Weights of a small transformer language model: 12 layers, no biases in attention or MLP.
MLP neurons of a small language model. Each row is named by its layer, matrix (up: input weights) and neuron, and shows model dimensions 192-255. Each number is 200 + 40 x the weight over its row's rms, rounded and kept within 0 to 999.
After each neuron's rows, "fires on" lists the tokens most often at its 100 highest values on Wikipedia text that the model never trained on.

L4.up1093,300,175,224,232,138,209,229,191,167,212,208,185,175,198,148,188,192,203,268,178,197,242,205,217,196,200,174,176,199,228,189,196,169,210,218,123,159,262,231,125,119,179,123,202,203,151,148,238,162,110,254,258,198,197,204,175,229,176,286,199,153,193,183,158
fires on: "og", "it", "3", "t", "2", "ent"

L4.up1853,211,167,181,177,236,221,202,138,215,193,229,176,224,188,166,201,182,143,224,215,143,111,207,148,164,196,171,189,215,230,167,247,217,177,191,165,232,226,157,246,197,215,265,158,219,189,216,182,215,145,227,238,164,144,232,129,206,244,132,171,190,150,240,236
fires on: ")", " he", " by", " to", "ed by"

L4.up2034,190,146,309,219,186,218,179,194,138,179,190,186,176,245,218,200,237,161,175,135,202,247,268,224,214,240,166,210,227,234,168,238,216,195,120,161,254,171,177,262,221,235,263,198,214,221,171,227,219,152,212,212,246,133,252,219,194,254,251,220,219,214,203,167
fires on: "u", "ar", "ul", "o", "ang", "or"

L4.up953,222,283,133,196,266,172,235,192,171,182,149,135,198,236,229,203,194,130,196,166,218,242,245,236,192,222,250,189,278,203,131,179,203,232,189,217,226,197,188,254,213,250,298,217,130,276,247,188,162,144,140,232,223,241,188,160,219,173,219,145,167,216,213,191
fires on: " le", "i", " Ma", " Li", " Le"

L4.up1647,202,151,186,184,310,230,156,114,188,172,125,230,180,207,205,98,218,238,289,135,163,213,165,220,181,180,156,196,222,228,279,180,222,232,254,162,185,234,147,186,161,180,162,187,200,213,206,162,213,234,281,222,199,211,144,229,196,253,202,162,225,180,176,207
fires on: " and", " the", " &", " of", "\\"

L4.up2782,220,153,171,249,197,154,202,191,88,215,205,193,205,158,175,235,234,234,164,176,205,148,152,218,129,205,166,177,161,272,175,207,260,229,167,220,196,133,220,127,219,188,225,187,232,203,255,156,176,161,190,180,187,256,180,194,209,204,194,273,178,152,163,185
fires on: "ity", "ure", "ing", "ence", " B"

L4.up2450,216,243,189,159,251,215,210,191,138,183,200,237,152,284,152,231,213,142,184,262,213,188,298,238,174,190,182,162,234,245,259,102,211,138,261,211,178,242,213,234,121,270,220,170,77,233,184,206,172,224,156,208,176,172,228,246,207,171,232,226,324,129,172,225
fires on: ")", " not", " even", "ly", " turn"

L4.up1116,271,241,178,221,202,147,217,273,197,211,138,174,220,211,212,218,239,117,156,208,144,186,166,182,169,209,213,276,237,193,189,165,138,181,177,174,294,141,195,182,219,179,84,160,154,208,298,224,200,240,251,252,148,183,204,182,222,267,196,183,169,141,210,256
fires on: " of", " some", " v", " Ind", " ind", ","

L4.up2861,118,107,225,267,264,149,230,190,194,187,148,187,196,188,163,228,284,140,135,215,188,204,230,214,139,193,209,167,200,182,180,168,163,231,224,205,179,188,213,152,211,230,216,233,217,217,198,121,226,180,171,181,202,203,298,184,211,203,251,219,193,268,187,235
fires on: ".", "B", "C"

L4.up2209,214,234,178,186,150,208,217,216,287,212,287,227,255,124,203,211,136,139,260,211,221,226,173,146,78,195,211,170,159,173,164,215,117,176,174,223,246,220,225,209,159,150,158,125,189,223,170,205,172,210,129,231,262,243,149,193,228,212,219,186,129,235,134,166
fires on: "os", "c", "ag", "as", "ie"

L4.up1082,171,140,286,192,201,199,233,152,144,138,155,171,207,185,170,225,253,161,219,200,179,291,184,263,211,179,273,228,203,212,219,145,244,148,217,231,195,174,248,234,268,98,222,258,186,243,213,230,245,210,167,171,155,208,204,226,166,132,209,172,260,234,187,190
fires on: "es", "ap", "s", " since", "re", "om"

L4.up1424,118,210,207,195,168,199,254,217,188,191,169,203,222,218,159,169,143,200,168,252,231,189,164,252,213,251,215,220,226,262,203,209,252,237,139,175,164,202,255,158,188,196,266,252,217,205,244,162,162,141,161,224,263,217,212,171,115,150,211,237,180,221,195,183
fires on: ".", ", and", ";", " held"

L4.up2913,214,223,174,196,213,178,208,134,186,265,218,215,264,215,223,206,80,191,194,119,142,214,199,192,194,247,165,231,212,220,153,208,218,209,193,178,142,162,195,213,177,270,254,227,245,125,193,151,175,218,218,155,277,282,128,118,236,149,197,178,214,208,146,215
fires on: "ir", " former", "im", "at", " now", "il"

L4.up148,194,277,235,177,212,170,239,210,192,243,216,224,226,202,153,234,144,158,214,244,226,269,156,158,236,281,230,260,156,292,219,239,214,248,154,257,182,167,220,153,154,201,201,174,248,152,217,233,178,230,232,282,203,248,199,228,213,191,233,229,213,247,202,194
fires on: "7", "end", "ad", "ig", "en"

L4.up2293,227,172,213,175,173,181,260,253,181,202,233,225,224,154,250,207,188,267,218,173,184,192,200,157,209,226,254,188,203,198,250,198,133,154,216,193,144,175,166,222,164,252,311,203,140,158,195,138,175,195,272,147,230,183,139,191,158,238,256,213,215,177,229,162
fires on: "p", " in", "s", "T"

L4.up679,170,220,193,213,152,201,176,202,181,201,206,223,147,173,209,191,186,220,168,207,200,247,182,163,177,211,173,181,179,185,227,109,214,184,196,175,157,217,275,218,216,246,160,195,245,187,186,214,197,221,106,212,171,274,177,197,221,193,184,253,216,185,195,220
fires on: "."

L4.up1203,210,245,239,190,171,258,127,189,153,286,273,242,154,181,197,207,211,254,154,176,174,267,188,192,257,178,240,167,215,173,213,199,198,204,267,218,187,238,172,208,165,173,195,202,202,212,139,168,236,233,213,271,122,210,198,196,194,197,154,184,164,191,182,152
fires on: "–", " tour", " (A", " Tour", " trip"

L4.up822,238,113,194,180,141,146,194,185,196,192,205,242,158,219,180,234,233,221,154,160,217,198,203,186,230,186,158,106,152,215,114,146,83,194,175,194,192,144,233,152,202,140,157,263,152,204,122,171,178,199,211,200,126,235,228,179,202,217,216,223,176,233,196,229
fires on: "'s", "ard", "son", "ler", "owski", "man"

L4.up2986,185,222,184,253,141,216,165,227,190,101,265,107,241,194,251,169,209,140,224,236,191,188,209,208,179,204,276,154,141,178,168,275,215,179,275,288,192,182,244,272,235,238,223,158,141,207,210,228,239,209,242,214,206,202,258,183,266,138,207,273,183,166,233,194
fires on: "h", "an", " of", "w", "-b", "-p"

L4.up1633,215,158,238,184,191,232,221,169,206,298,203,232,183,159,167,196,310,175,197,158,205,186,189,237,244,208,145,207,224,164,223,211,169,176,241,211,189,248,174,220,147,249,232,188,267,194,195,210,175,257,179,273,182,154,186,225,202,272,227,226,135,172,224,212
fires on: "–", "-", " one", " more", " and"

L4.up2400,207,224,205,247,243,230,117,159,191,219,181,140,189,160,198,216,212,188,208,208,220,198,237,208,256,251,267,181,222,255,199,246,112,229,164,204,236,247,211,192,189,231,132,109,159,208,210,222,155,276,224,186,165,213,260,199,191,198,235,202,212,132,146,227
fires on: "ologist", "g", "iat", "b", "her"

L4.up1450,196,231,192,154,126,145,163,215,233,209,202,203,230,225,233,223,162,146,166,182,165,193,207,160,152,178,191,216,234,241,181,245,139,168,127,186,245,234,238,151,206,145,218,224,130,191,202,174,145,159,247,161,135,247,290,184,210,176,239,166,208,169,146,212
fires on: "1", "9", "4", "2", "7", "3"

L4.up2205,166,216,182,209,188,206,231,207,219,230,249,210,205,125,174,162,251,157,218,133,199,168,201,151,250,153,173,242,212,138,192,280,168,184,200,258,141,273,230,237,167,201,162,142,141,262,207,173,203,228,98,177,185,177,195,190,205,176,231,195,272,204,201,215
fires on: ".", "\""

L4.up371,201,170,188,186,143,193,199,186,257,184,245,175,230,198,211,168,295,182,241,141,152,213,217,158,262,197,176,212,202,203,181,251,136,250,152,200,193,229,177,225,189,199,214,226,167,212,205,190,231,184,222,155,134,204,223,169,222,194,206,218,195,240,152,88
fires on: "k", " only", " count", "in", "s", " track"

L4.up3027,166,125,158,223,175,188,206,207,205,169,173,135,205,223,191,194,200,209,195,144,158,275,202,214,158,215,199,237,131,234,219,218,198,222,279,214,197,175,303,165,242,135,270,154,148,187,177,101,201,198,253,107,252,142,182,142,210,228,175,230,199,226,185,209
fires on: "n", "and", "k", "l", "s", "th"

L4.up580,187,202,242,196,170,206,228,148,172,226,232,219,183,152,194,124,187,237,204,259,210,271,204,209,210,275,210,185,144,192,212,170,205,205,148,233,201,190,159,167,173,239,136,169,133,235,263,114,184,198,211,202,175,181,235,86,219,231,190,201,180,154,191,205
fires on: "ans", "ians", "ks", "s", "ers", "is"

L4.up1474,140,162,202,229,147,262,233,258,86,237,118,139,164,216,245,224,125,224,205,236,230,180,213,217,146,213,120,136,189,123,176,196,145,198,190,126,223,175,211,221,189,170,196,261,211,162,203,161,166,191,192,230,153,204,155,106,139,182,218,203,213,182,86,217
fires on: ", ", "),", ";", ")"